Part of a small language model's weights: vocabulary 4096.
MLP neurons of a small language model. Each row is named by its layer, matrix (up: input weights) and neuron, and shows model dimensions 16-143. Each number is 500 + 25 x the weight over its row's rms, rounded and kept within 0 to 999. Numbers have three digits each.
After each neuron's rows, "fires on" lists the tokens most often at its 100 highest values on Wikipedia text that the model never trained on. A number after a token or word is its count.

L8.up710:507466447536518475453513485509486495509467525489494545510504529497487485455493475489521480541502501483567527446497448503490501489528481520481566495482491524460518456480529527512542464490497512525484476502519470473446543527489464542488505445514551483480490511508512490471463559509498486502518478478488507485497509523481518496489492487497503498501486479508494494505484435484498522508482
fires on: " re" 28, "it" 16, "id" 12, "in" 10

L8.up754:547506520505466495474505510469474481489485491540495505489497505474482484488473488472490498536522484486504541497503466515491520532510457507523509521482519511431492458480499528515487490525515503492574507458522498489488476462483508530513517469503500473499524501490529493471498461444489500492487479505512485495481510490506542504518508527514498508462498497524445525493538556493482504537509
fires on: " non" 24, " out" 22, " on" 13, " Al" 8, " al" 7

L9.up486:500497525490513484471491516517535516515497475503480545522524545548519528511532514528542513514572473493495514478486515482528507483501481478474479457460490480521478503469509478485501553509502500508474526478491501531512501482516504515510547491533491469452476494485501538510512511484507519460528474484470516494499499487491543504484451497507514487460584538488551514537495496461493517505503
fires on: " of" 52, "," 29, "as" 5, "A" 4

L2.up546:482468491513516528476467445517504463496544481505526539439522519476472484442513502513505502500570462500537528481518479473479493494502492485508494517490465509500505489518477480481514483428497453523499509530503513511528480458487520472501508515504532498480487483484531476507495540458482488487496533510542484515480465490497535471498515519475504505509526550536513484486533461499439493485495
fires on: " St" 23, "in" 16, " with" 7, " E" 6, " O" 6, "O" 5

L2.up376:489466476470547486485499492470515512538508525530471570484479512503526540516511536501485458526533515500491470441529499528536516526481494479525494491500516481497501461504519493500485508509496533511565555515505495526570535523476498468539504493468501489493494476514474505489477536470485500491498534508482522487456471501441549498521526473495514479476483493511478530508517458472445487534504
fires on: " music" 31, " art" 18, " Br" 9, "==" 8, " Music" 7, " Art" 6

L5.up716:527487506524495480487527486509511511462504505527520498520468444503508504467451485526568488505487510474493492489525527544518513487525510493541526510505525491526500496460512479501482507428492462506504476532508504510452560520580503484515523478488508507492512539529496470503560470472455474496488459512499519488522454469543460496503499514496546494518479506451446463484533532530490480505507
fires on: " acc" 27, " inter" 19, " sub" 15, "-year" 9, " re" 7, "ux" 4

L6.up90:531487475489486485487493478477542512499511448499482533476471520485474516525481495505481467507521515498517490477512489516501501506492507532476492486490473475533491484503559480483488506478537491507473518502529505520509530498499497548518505493510488498458503483499528501463481451536545478502456522503511510491559506457446497512531497531508499491463534504494470521481477511509462489551514
fires on: "re" 23, "s" 16, "ge" 13, "y" 12, "por" 6

L5.up181:503504527486484507510496506521467513557508486490491577514472517501478506478508475522511497511537490484496475464537455472489530463485526474491542510461481496501487461455535477491476483487518528462507533485509446479489507496486516495508553468508520490464494521472484565499510533495509516466502515519497535450467541548533530488496476487500498482464530510557460478489508514483480522482465
fires on: "it" 23, "ap" 15, "k" 11, "ost" 10, "u" 9, "ab" 9

L6.up279:483476448523519523492459464489478513489503472537490517510478557498483472485508460488495463494536491482487488502521476468497475535491467506537494495518505464479531511465494468528489485452499465528489505524530496504497501491474513472558516527532538487507527504462484488514507556471477524465497530486504482437552494538497554454510492507502493530519536506539536469477505482511461488486518
fires on: "-" 20, " o" 13, " K" 11, "in" 11, " st" 9, " St" 5

L9.up740:459454498472474487483507476514481532510487510529496478471454523483491505507525501511510478492501500506510516500534472482526514469503502492494491512484504471524514486505508514452486511469491504506529550496542497490507530492497518523495511522488484495487523519482544502488496488489508499489507513530500553481527514540560506455522513500492475524457469547579464468445504503482522499527503
fires on: "," 54, "ist" 9, "ap" 8, "it" 7, "em" 4

L6.up203:457513505446496507508557493482481509479510501515508544534449528518507553478474519495479524463496519520479480509516547506502496444518510467520498510499501531501514474487494427512480489505501488495540502483502486516505513463533487512491505521466511494481469460493512468470571456461501484469466482511483503487495485503480539507511536518492492508518469569496463527521467537505504448524520
fires on: " com" 20, "ans" 16, " y" 15, " mov" 6, "oy" 6

L2.up492:496484464479511517503516443494536503465510522524476506503526470467506515470528508524546463481507515467515463469528508511494505512484517503517499524479508539483518519447497512534524531452549511501512498486452508498500515532475480489513465497485538516496520480499483543454570535520500479474453476533437482443481489459489494491502455524493488500467476522532489478462481493485507534501466
fires on: "ae" 23, "ung" 15, " Education" 12, "ington" 11, "awa" 8, "ima" 7

L9.up523:499515534510493520472505489506516511518478479515503494518496566524430489486525480530494496493485451491526515539499451504488496494504487465518519536474474522541494494517482510468519506438494515548476500501497493495443518489532490547528533503495482505501473482506478516501499503445517464517519511473504468497496498492508495503479516505498519546490493527478470523514502488517492526499501
fires on: "\"" 26, "-" 10, " |\n" 5, "us" 5, "." 4, " by" 4

L8.up216:497465456505509523483562488525479512486474512506520490508511565496456501470491510488515489524524483452509504468522508502491477482501508495504520497502521479539522510524547493519480533509495508496528570480481493468503500450479503503524480505545555483512477514478446523524499517472492498455495542508479498486496482478508505507493519531521500488466466527482492483511560484492521515545511
fires on: " of" 52, " by" 24, " from" 10, " between" 4

L6.up745:533487516509569508479511477513519465517508479532476495483483485519490525517543517510474522514474486455516521481527498440544541555504477535485491495507536498538513488513473530507470485476494429507477489500544491501446509485509509475514494490529481492478500496476485496516540472538519501498521476467470521505490528554516491486497481496491504510493465581481516500483488471479479464514520
fires on: " |" 50, "ot" 12, "z" 12, "|" 10, " as" 5, " than" 4

L2.up371:520504448504551547460506452464488544509516496472515487537457539521457495447521496513501468497547476449492483485526451494523513485531505465522520494508523465525505512494547522524486518473505483510523516511503483480525529454500490492527524497519536481481457525489489519472529519516528540471521466512476514460511513508496521495553459514530514515487473516525453501509507470504474498545488
fires on: " from" 30, " for" 20, " by" 20, " at" 17, " in" 8

L2.up656:487441509473492523515505506508511468542494508514479521491530482516529450469482501539496463478518493534517495508531502467474540530471532477531524489513515520526506458508507510468495529493535478507518506489477502522497524504494467484499538476466504510490527469522496497439538527447462496492421518530524509487501470525447515481508536504510510457468482511427439494488490484489462529492459
fires on: " l" 19, " art" 17, "==" 14, " act" 13, " press" 6, " man" 6

L9.up419:477483529513560487503518457500544461513499474499508508533485495501503492431549490508488486458516516500479518501519492552530516526559471502536546495523524518525479496477497460494453512488500483487519555477483497499512493466519506487506530498541487486500487498530478473500510507468451497536466531519491512463523487518526502497516516466503513522537520504528522513450545515486486491490527
fires on: " " 20, "-" 16, "O" 14, "/" 7

L6.up58:508441491492509516448531491518494468524484517501540500529506498542482508463522504504516522527494474512496469442501478459536521459518458492517488489480506491525513520497511514492471543499510465490527528509567468508503493508513510506471501512539478516496447485502468527496521509540475509454454480485478528524467483534482501480535475493541521480547540501488483514518506528494500499527546
fires on: ";" 41, " (" 11, ":" 10, ")," 7, ")" 6

L6.up492:529542501493490502490504493528526492527504510490504527519476464532426483469503483484471504472540470506523488475475442510505521479442474496508521492497494494491528512492509503486498540508533500490505517521494445468445514473470469518492484466491524541493476515495472534455505500486459493493507525492479478469546531535459551465544523475492498484499479475541463491558533454456466492492507
fires on: " st" 18, "==" 16, " on" 11, " g" 10, " as" 5, " post" 5

L6.up325:500480494526513549459460480471490517508520482515488444483505474517480479499502499540511521461541473450523495510525528468542494492447482482500493496489513518498524491482497466473486489476515467546490481470492441544516486512501480553518529490521487489512504493503531532461486496524487507535534495481482499479509459470489519513545507498541562515492499507549483470475517473496475540527485
fires on: "er" 19, "-" 15, "le" 13, "ver" 11, "." 9, "ve" 6

L2.up241:481534481512512520500455484476510505469514496493529494475522539521474494512501516532545509496492476482491540491528493533485479483541466535512531477466507551504497513538499500492455492473522494518542542476538533491460488512512456502495497514485495495486489476478512467515504501512476515462517467516513487513497555498463514453520518513505517516501513557479521506498544522503514432441490
fires on: " found" 21, " reported" 12, " said" 10, " wrote" 8, " what" 7, " According" 5

L6.up435:502455487470547493479494501433515477487521510568469504449453513520510503502496523524510509485540442493500492475519494486529535483508472461511481509519501491514513500499502506525453484532522477499483509493537467517525491460507504522502472468561504484503501500494466522507549490484556471516461491485481522444488476514519507482505468516491542497540492547547521514499494460474477469494508
fires on: "ot" 34, " |" 31, "-" 10, "ath" 6, " cm" 4, "-s" 4

L8.up319:521522502511475493489480500471523500529513513531464473530515564505508482515488521522531471504506456506537517501519482490490517541473506532500523485480498451500511511520545491535526502522510504505508519481466487459488501474489482487497477471525531521498468484500485536464542507515533449482430489520501472480535484522471552506512465468505531536492477505545536500477504461481478498538490
fires on: ")" 79, " the" 9, "–" 4

L9.up30:527499509547522479520494435474498477503459483495474509513498501482525483531549495527498537472505460474525539474501468494471502509459511499485497501511511512523477514483522490486517509455543520498457524484486549492508472482477464546490514479514460493479462538482455483464529491516463490517511505486481520476495508493509466498510460445485504547512455495537503484515524477475487499494484
fires on: " =\n\n" 51, "\n\n" 36

L5.up130:486500516537466527521449490487546505505522512503460498483452524514462539502508479515512526522502476487515550512559505551528533473534480534513506489497501542508505502475545484525444508510558495538504564507519492498495515503490527475482509449505482491506459489514525466488547493472497496488546513533467500476487545496476442509544494504478470513535511496539489525499519537498491460496483
fires on: "e" 31, "ra" 26, " ref" 11, "l" 6, "ma" 5, "ef" 4

L8.up735:540464527543485497503488521523513494500510441484499520509492510485498464464509471506472510501526509517451515512530497451506526541526477517510474504479570511516500500494504484467438495488493494513509499489488480528498500483535495477511518498477510489498477462497492446495483477431449486520488468513505475483464542498511497478543547475486471484492506503538516511479520502508479486501483
fires on: " h" 47, "H" 18, "O" 7, "n" 6, " " 4

L9.up705:519532438467469511511470440498505474485483477493490486513448549484507529523535480535495462527520522477485551523551488456493484500539490535500485539474498483485473494469527500519525468496518495498475503465477508478492535470558490496507528498513508472511464501500498480483504447496470519515517495491537506478542534481507551503521488481534471508485514485529483447426507490486520506532503
fires on: " in" 61, " per" 16, " In" 7, "in" 5, "In" 4

L6.up298:526522478535549488491446509501446497519505478509461517521517493499488506487488467499461521495519460499530521491493518477525493512513529507486538518513451493476481476506552475485501513486544440478480452483507500504523544517516501458540480488476490485522514527536528505488489468483503478457493523501500482507516478473494498510497559435502466527533492494463495516521508494452491484560496
fires on: "y" 44, "re" 16, "w" 7, " President" 6, " cre" 6, "h" 6

L2.up262:483497488492517509498473515519559448536486491520467496504471472505492541519472504536494526502495502503508503447562523464501494498503500492490538527507484468466504485479546506484498552507475488515484500496473448510466509527540462506513531524519512463525544470517510524501497472500483518495472521496475509446509451482509488482508518473541546530491537491492496473500531530495513468521513
fires on: " system" 21, "ele" 18, "ule" 8, "ret" 7, "rol" 6

L9.up416:536468495466519527532522489470506490489485476479459488467484504484497519517484472484528462472516526458507531470505445544502505494496467487505477490476514455510469499498516484493511500447521497483492494501477495507489483500472465534545511518523482495497461507511459488453567498479535492502469483470468528474543501458474501468553494486548520500523469502536508489501492490508502553488478
fires on: ".\n" 40, ":\n" 17, ":\n\n" 8, "\n" 7, "'\n" 6, ":" 6

L5.up419:487499499517528561469531481479513481493499508501488540498497521502483522507505502468518464481500505505520532524505513529529558541533482494488509499509549485497538451491510526473439501463520452504492503537521503481481508459548515509504526502468482495484470514529498473501521460470541459500483472524493537483544529479524505473540512484520530512480501548472496494518489503474506459471510
fires on: "|" 49, " |" 43, "=" 6

L5.up138:513488460536474500432529480498511504539493469531487509488465485495488526527487487480484490477494488469501483514522479499559577501526477498517496502502518513471532476516482477536511513499536488494504522493544439476483527474486547536550477456564531448479500477518504485517520511510523534489452483494506497500471501449476492508517498484511492505467516513461520507536490515490503493531506
fires on: "z" 26, " Pol" 21, "ov" 20, "ir" 10, " pol" 7, "ell" 5

L8.up316:507452503531501533467557510465521489486501512527497466490489477494508555505520515481507537496509523548461512510509480477550550491448487480514499491501477505517548510464513499510468540511533489517506498480522503528514501472511484477453486522532490487492466521494437490515497484513527528479519481505504542486448517510483481501543494563486491506513477556509452533530492480486495484511495
fires on: " |" 61, ")" 12, " (" 4, "en" 4

L2.up672:552496507574542510515501470498496503474521500478482473529492487489490511508504515476459518514486464499490491495507490465536540502531507447557556509489516505498505493498491515551506485471489534502527468473491493513523535471507484533524461432504474499471469500512506476485535506503511512530481466485496500510510513483475508502515459501484504544526469490541492480458495532506485453525458
fires on: " ar" 30, "A" 18, " col" 13, " Al" 11, " he" 10, "I" 5

L8.up659:516505504563523506484559442524538502481483500506482468529515480515505515473519466530500531476490520504496493470501471479519509500456473502469501503490562468513467512527517497474498536496525521498537510481493509499547517435527481534524497482477457514469491490517475478455511507496501475524480471525486541511465532505507527458554475506505496513511488493517494517459530480467490511507499
fires on: "\n\n" 37, "1" 20, ":" 15, ":\n" 13, ":\n\n" 10

L6.up551:497482505507484526478530457479500511511431509493541535509473509459467484497503442483534509500528478501519468514498526483536539518555444477506472503489502496496475530532509546502521522495497516522480497498542501498540511476534474518500496514513512515491504516508461487516503480440499469500460466484486487512478529445479515477518483478555525499508538524474486484482511523483519516533524
fires on: " (" 33, "\n\n" 23, ":\n\n" 10, "\n" 9, "|---|---|---|---|\n" 8, ":\n" 7

L5.up528:514487481540490492475525495490529510496496527516471496547513536497511504515548479506494511482478499484471528489532499498526517534476470511480541499455467444509498501565540498527490560500470527499496491472468436480489556484510489492477509501496526510476457488495520545484493507523515468486465495517508510522474507519507519475484478496492528470510524502561518498494543464512491524527519
fires on: ")" 32, "1" 13, "3" 7, " and" 7, "5" 6

L5.up15:471498500500484522482519427513492504514453499469514501529519563483501493532503457512482525494522549509505494529503513479497528539518490513500514478475515506478525521558495468534512519473519466520539508526520475508478545488536495492520451500531485512484500495489490528479513520504501482488504500466519528491526501521495488448495461464499494498496536509482487436455543461474500530513467
fires on: "un" 35, "in" 14, "al" 10, "o" 5, "ain" 5, "ual" 5

L2.up751:461458489528509512476511437471478489520488542528491477545557533512484476454507483527503490544566465449509510505551478482503503494499475492507499469486502485532510469514481533499479515435516493515505494483518518450524514458482503509465469503526482513484484498471475484517526518483490500514551523495547513494495523504471535469480547495522550488498531488508481484491494516467462499514513
fires on: " in" 44, " as" 22, " by" 6, " into" 5, "ular" 5

L9.up310:499493505499498520471538513537509454552461491520497497536511529467511454520475463466488496501520455458488522490484456491460523529476476481514509499457495515534479475544490559479511539516489530560541480520520503497450540471498507527496484534516483496509501486491481481482520503484486501518517498494486503507510527525487529484496519499478503527509503510497493560514484479534473522523483
fires on: "ly" 19, ":" 13, " to" 12, "-" 9, "." 7, "el" 6

L5.up539:466548480542504515502479475522493578531541528496524496511465507511448564536449507517512526467497512467520473467533492489560499503526548507523516515524500474508473472503526515490502548505507479511489452500472468464527492501481499527506484496520480506496477465533523540452485493511506493505471519497479517463486474487505546499562487501452517513486508473527482468491502500492456474482497
fires on: "ford" 19, "ison" 9, "ridge" 7, " now" 7, "oint" 7, "st" 6

L5.up168:495495503490469522483517509546484494500475546523515507499521494483485515494505474533493498543492535509450513501498473528531504464538451507550485494492513521463486499499513514505484498463500482544482465534496429479486523538534496541474452444452497494501465454505509489479500468491521490487499499528519513471529508471502489450502460485560481478492466509503520497474525501486504460519497
fires on: "if" 32, "-f" 16, "f" 14, "iv" 6, "od" 6, "ow" 5

L6.up658:532533538463483518491543461489517507519502490475476498459479464472476511494502509471506531534510526529513525506535483506505515540471518471501512505477522503460526471486466490508498476456501413529503481512520449527499534482505534484496510484517478444478476488530536515492523559472533495512563518491541481514458501506477497507519525485505486532482531517489507458483541489499506475495499
fires on: "z" 19, "in" 16, " as" 13, "er" 13, " United" 7, "ov" 5

L8.up17:487508496500510517502526514473498502471497496484490497500479463492509473508529484582498525505466517493526492490517527502554497464461456482478506482465500471471522490495537492520483512449486508501514528497501529476515469510516496491488549447503485496494518503481528509490513473474498515507479557490507515484511541561494522524475450507510522485481518510519521522494496497452462486512510
fires on: "at" 26, "o" 24, "th" 7, "e" 7

L8.up15:473469500473546506518527494527543476500465554491499472522471509494471494498545454492509487487482523528491526494541508482493498458516492499499530492478490441484504531487512493543503560491511474516504513496493447489468540476465505522455442491490483489523500473524500470492515496497527497467487496545494499468489496534464496512491498522513500512495457549524506491515519506497511475516474
fires on: "ic" 37, "if" 11, "ap" 8, "ric" 7, "f" 5, "ip" 4

L2.up162:535475498507537476477513476490503518515561471493525503503451529491495505449514533497504472496507493506510486450506506492493514485518461513476515487489499490489530522500501521479498512512533446531488516487517468515498500451482490465524526419490509480525528489484480525528534497487468458477506466489503563457542560473513482473557522517456488522446524505506478496470515492457480463483504
fires on: " th" 58, " Th" 32, "Th" 10

L5.up597:516531482519487533507502491505513512506495504496519531567472537525475542494540448506441510516503534501521474524523485500585563446541524515533525535507484474525480514492506524534489505502511492498490501505501469497477540532564498500542483469494520453494450508513517478473520515509509462480478470489470490468546512529486485484514536518538509529475462485496490519513485507457461481491503
fires on: "al" 30, "yl" 9, "em" 7, "op" 7, "ang" 5

L9.up690:496533481507472508466491475505484509531492481517510492504448510481529467480558451485483498488568489517532530546523466479538509515530471518463515476492514453474485476516554503489465518512538496474530527493512504511484499519508526485498505471489483518511461508459509441505490466498486467501502477490504489455497554508522528477502536459525506519485512515533468504473503521519475451529531
fires on: " in" 41, " be" 17, "u" 10, "ap" 7, "om" 6, " In" 4

L8.up285:532516454472499523476481490487530500512518522532481493468491522494481489475517456550489500521517461458523534493508491507507528508479497497459527499475501440507515454486496482508502493502487476503504571490482528471495490506476501537439514494499509445497457489485524500510510513478520436525522555511490465434504541520497526523493527473509580518487460507534500497517541517470457499480464
fires on: "at" 24, "st" 13, "ok" 7, "w" 6, "\n" 6, "th" 5

L9.up288:533488512527519490497502510477523446474539476493489501515475503462536527491521528574505510521499479497484499460508483498482489528511517519468503501467503486482509491484505475469536552495505482480487534511500520491518504535499521497504520442531499473516501472527510503482519462456516504450510454491489490418480542535462538515524466512509541482500512523542504511491499478483486514498498
fires on: "th" 19, "at" 11, "os" 11, "ut" 8, "op" 7

L2.up472:531502528546470528481522473441494470506476539544514522506454555501494465512480475508513534484489474483512492433531453469511506494490475547492534518481481462496545431517498499481479487484518486483497489436451517469474512504516497526504519486471467492449506524492564510501503527507486514490504464480461512478526468521511531484496470519514516544481525473547510507502490494504513500525470
fires on: "able" 41, "ext" 7, " Home" 6, "ple" 6, "ability" 5

L2.up680:530551491492500508506534436467481503528474514485483540515533498534483469495511490507525551498497536476545521463518497502513465539487477504460531510451491493501515513467558493498497544446493483492512538511495533484511465504458492516499484496509500473482481527472488470536537483506485476484526507527534515481485495494474490470517490463496515523492522486474483524485484512474498507553496
fires on: " ==\n" 46, " ===\n" 19, " member" 14, " Member" 9, " =\n\n" 5

L5.up698:493526490489515474522534448502538460509486477513472547502435470499452483478522494514448521530514520471529501467511486516514512518468480517484521504501522455492510505460490547458457518484565520523475502491506511501503498483505502498568522509498465501465497486523503488479511488512524502494480500495485473497481468497484468519520513505500518550480507495507524533520519511509479466546480
fires on: "w" 23, "y" 17, " Che" 17, "che" 13, "s" 5

L9.up409:508509529515480483466547495498506476524505460524471536515488539508527564482512493515507516516521463486512507455506481467501492495531504486532522507480466478516497495500541474540528520513531491481485561501480480496523513429524499486496506512514462496468508519544497503483568509525500482484512482498517482528486481501477579502480487486496528497477499507476491506487502514527483491474470
fires on: " of" 55, "," 36, " de" 4, " in" 4

L8.up389:502425489531532517516496468501523513528514512532485488510473510520472483469487501509573504470490485488512486509512466499488495540521483489532512518498531470525497450480527512495505508460514475570493554491500510491487502539514466521463468516541523443489486506496437494479507516525484512500486516473521494497475493515493501464483429554490501513527500493491530532524509457501500468489490
fires on: "-" 25, "l" 11, "id" 9, "ell" 8, "le" 6, "anded" 5

L6.up564:540505507471461552482505476478512499503507541497534481503489514525477511467534472517521472493493474475538529484526484529511521501502527459522552529507476490518540507556485479588508483484502475492486545513468471539442532496520524512475494485515484475493490496530521498478511501472512508490511437482493544452524516513513505472542495469524503508504495504554496508456483520472456460511517
fires on: " D" 100

L9.up725:518522552470501509473505502441512522517505457505476508526483494474500508492558481474489466444501474450511485481491488460499520549495492511523487505460502489525476507500508509527484475484524486543487505480459509535519521495480512527509521488562515487493508472474491513507493497525518480515510459501514476485474497487462532518522490538528528500498497542570507537462507459502484476478517
fires on: "or" 34, ":" 11, "ren" 10, "ou" 9, "n" 9, "–" 8

L8.up678:487495437508493531522488496470483539486486497513522520475495480474460510513466503486532490485502477503502523488483473516493491483556495498523514513484530480508474503505498496508496516459500511535524551537522486535500495512491485494516474541491490484470453495483469470525500532510492473537525504513545521503482501507498511453501482544490535475470497537502475511511574488495517490522478
fires on: " him" 20, "w" 12, "-" 10, "ell" 9, "id" 8, " away" 4

L6.up397:460484527492485489521487451519491544514491513507471490532475550488477534498528504540466538512502506522508523535570446510501534518522507508500543529470453487496500486511498514517523492471512510464507524473485543512476518452538517507543483487482460477483474489509482485523506494487497504500471490497501493484482529523505527508508507492510496520509507480500506476456518500443501490508514
fires on: " in" 23, "al" 18, "1" 10, "in" 9, "ern" 8

L6.up645:519493469506480567474490513504495533531491491520473502478517526461501519471508484544487510503497504517508491518539518479471485489487475493490480495464512487522483506520472499524510498492499467500496463525521443511489562500489517482514472469536511454483496455494532469507508546505524502509492502512517506473467496508476478476529496534521523526535530524497512441466554492476519534516445
fires on: "en" 30, "ev" 15, "ov" 13, "in" 8

L2.up94:462554472532470497522514505469470500486517525514488525482501528500506520453499480509514474466516510492479527501530491542495514476516483503494535484483542504482521504479470511454479524486496502530504469463547513451482504504504467488537503513523486482505466502479488462490523505485512500488469497516489470496533507494478542482472535519468514486488516526512500549499548489540465486467482
fires on: " found" 27, " announced" 15, " reported" 13, " acc" 12, " said" 10, " continued" 7

L6.up455:496463490499519501474568474523528509515513514508507492527467479496487482517501462513530565496497465466517505511502529477488537461486460483532523500466503470514512489498496474487509512483507471499514510528551467484490505520525485505480486502512481488520505472451494504467516480493494498491479472469432545509502479580501484501555482469551500488503506563530499511477493527507508510517474
fires on: "." 65, ")." 33

L5.up491:530502471507527496520499457505460474511543495528487511464463501499485494531508502523508475496505482479490499471534503537503485511478521533520528491475499478513497481532537526491536502491537477540469490519526506540526538502553521543507448494491465482455513526532527458525503483523481530476481474467511565471514489531506469513475526519483565513500484519489487483494474534485482498477533
fires on: "an" 28, "in" 21, "ar" 11, "ill" 7, "ater" 6, "al" 5

L6.up80:484509473504502535467504487496531501538521486536441498509483489519435558468541484479483515531514515497553541511513540501520501484485489531471496512493514490536539479519483486487483487501532471543537506510521501464518486506487503497524554451521478491487530503539448466492483494430480473487524529497516474470474506503482484487544481486503528545553489511486490501512498536487501468539481
fires on: "e" 42, "ud" 13, "and" 10, "ub" 5, "eg" 5, "ra" 5

L2.up19:504517511473476519512511464462501492506527503480485554508493514479482502482516492534545504482483509504499537525519505521510501521485494505509517510487503507521506512505509469536526490477489476496514513503515502527525493494553501494522517469508532518531454511529500478511519499485536476504548443494449500465514518507499477475530517493516538519528467479547510469503483496495489461494514
fires on: " Mon" 19, " mon" 17, " Per" 12, " Mc" 11, " com" 10, " D" 8

L5.up292:512479485479514515471540501480513474493496482490523478484456506490449541491454504485519490531523491514522468469507497524536519496514445500548486478480501467506505505482540476521472508492512503501496543509489493488525519475523489528474491528515484531522490484513461472499565516500522495487484498471535535532507498483482490447554465508512508508538529582496498483487453484524519522517496
fires on: ":" 43, "—" 10, " –" 9, " included" 9, " —" 8, ":\n\n" 8

L9.up565:506492502469482545502506455490501514521460485505519513491507503538467486499504486525520510506502567463447515494513534470509540532491463508490457486470501543489484472514515449499454525447510525528496471469513495497486529497516480497531505484487524477510474531494475519546512490491474507479502471476477507477544494543483477514499515510500549523497528518501471504464494458501487467483440
fires on: "al" 25, "at" 23, "in" 13, "ot" 8, "el" 6, "ort" 4

L9.up741:504508526510489507486532499519511519544520483525488512536483473492452491430498453494527491526541479531511491418509502532471513481476498520488551489455489497522488505524507457502477516542515479503524546497478522479502506478474479475504455478475460558492523477477505532525520508509498492478478470503500517520532541519496498485497488499489482540524503531497547459458477484475494474455512
fires on: " th" 24, " g" 22, " Th" 12, " we" 7, "Th" 6, "ig" 4

L6.up368:493518500486495552495497506487455459529461518459511481513484513490541461514503466483541475477540509455515522514512526488505521455530489507518522518476514485528497506532522514463497511460510467509546498509457500492501539492510487533489467482506493500506509474530477451506523465513500501532474468515477512484524519506532503496485473531517524492503495543533470493506498503486515489514455
fires on: " we" 19, " I" 17, "I" 16, " You" 10, " We" 7

L9.up648:507517495489481495484530489459499532510515498481486481525450529501474510467533508532502478476480539495531513519508507521489519466479452483558489492499487526497495499522468495515465504499496474530479500498531475516475499479560490511498507449490480466471453430478508513528554466496513477479527459488451475504455496511510483482535508507524493493517477564516442523510518529508506508502495
fires on: " com" 28, "." 20, "P" 6

L9.up264:537500529505498521500486506503526457500471502473514492498482545476485470475510444484516490489504501510489571536531497495531518491535478534536539500505501521490481488529486509504454520451550456532486540469490514488446513475513478496538492482471500498477506496517477466488522508467502509504509431450472519477524533465549526525506506500526490558527507502518509468471499479489508497499495
fires on: " he" 40, "I" 11, " You" 8, " I" 5, " He" 5, " you" 5

L5.up328:497479475502471520515517494520521495484456482512432501532512496485455511486495517491504469493511513422531520511507462526540527509505484502538493518482522506432479469489499517520531508504520513517470536508495495450476540457480492522554478471500523516456461524514513493494540488486482523444452514514517495497477526503493503529547531449533528507447496505504487490456513514473509525548527
fires on: "ol" 32, " Pol" 11, "ov" 10, "end" 9

L6.up153:501489535532482505529457479491474516519523488493490511525499549489517523449501508486458482486546491494499490502503471458532577492505511477479527482475543535497471468473505457445509544479507536545479522485490506550458500500498525468505542494484483470487497490517526535501515539506495490478509508504491525507552483513475488499527498521499478527485513509516492485506450520464464459496525
fires on: "," 70, ")" 15, " l" 9

L8.up8:487480493512530523517450499524469510538504472476468501504523507528482521494493472486482555478518539483527534482494507501515492520493496485525488538473472468496542513529502491478490527542536457520520489466517490511516553503500510536550509487478497446510536505510509461505522486474539480451496514557509503494510482500496479483501502467533521554494537520496528472483527512507469508494489
fires on: "h" 38, "y" 28, "ir" 6, "if" 6, "sh" 5

L5.up544:536534523523528482492510445491504509498488469515516505540472535507482546508514488503512520509515533463530490497530499503509545449533491496477531476502544511525524518487480506505483508449497477500442545521493504432438522468547520494511455528493464464502508430514530496523503508505504520495532451517463492495492509476517476491493502522512479535535477504543445537484490506469528524480515
fires on: ";" 69, "w" 18, "P" 5

L6.up669:512484512517483503458488479493504481502484532528491481557524476514502547510481538467506555462518528512523486510492517492548518448494490465490487488499554493487492501451488475483537552462517508538496484473470509539482550489505486537488498507501537532475479463497542486481499517498489519482530492522518539486511483525519464487518484477468488482525514486478433496527494473513462486508531
fires on: "ine" 32, ")" 19, "," 7, "ce" 5, "de" 5, "em" 4

L8.up539:524489507524544522492537472504519470531505488480512510522487526487477486503482517505518492469527505484522513501547484541510510475538468529478546514498483496523501516534527466534520480501485473520514509504530491491457506511519509493509471452522480465512517503533464462486528469450492473470461453506516545472492544511557475468518502468465494530499478513484490492477487553472511467524502
fires on: " d" 40, " th" 14, "c" 10, " D" 10, "d" 6, "D" 6

L5.up672:505548551467464544507490483494473470491523523496511502499528522498497460502529488520543479510487486486523475539535462509548521535488493503469524508501536500480531515530494516527521498478506444492470502492494513521496527455522530470458494505539463479493495479486513499505526455502527476488540430523478546450540518476547507466522523503508483498542458510512452513482478513472511470479491
fires on: " R" 58, " D" 42

L6.up561:547492495505535491434555488501541529523524503504493504523471487487503501527536454493544561489508495450494478496492516464500537500489463518534498477464499429516496520512501485478506520485495459539510491533545451477491509487540500523516503504522476487514493472479526515466534487496475502485493480481456519493494505506475471497567494498534531488533516568518471554476492480512498491522459
fires on: "." 69, ")." 15, ".\n" 13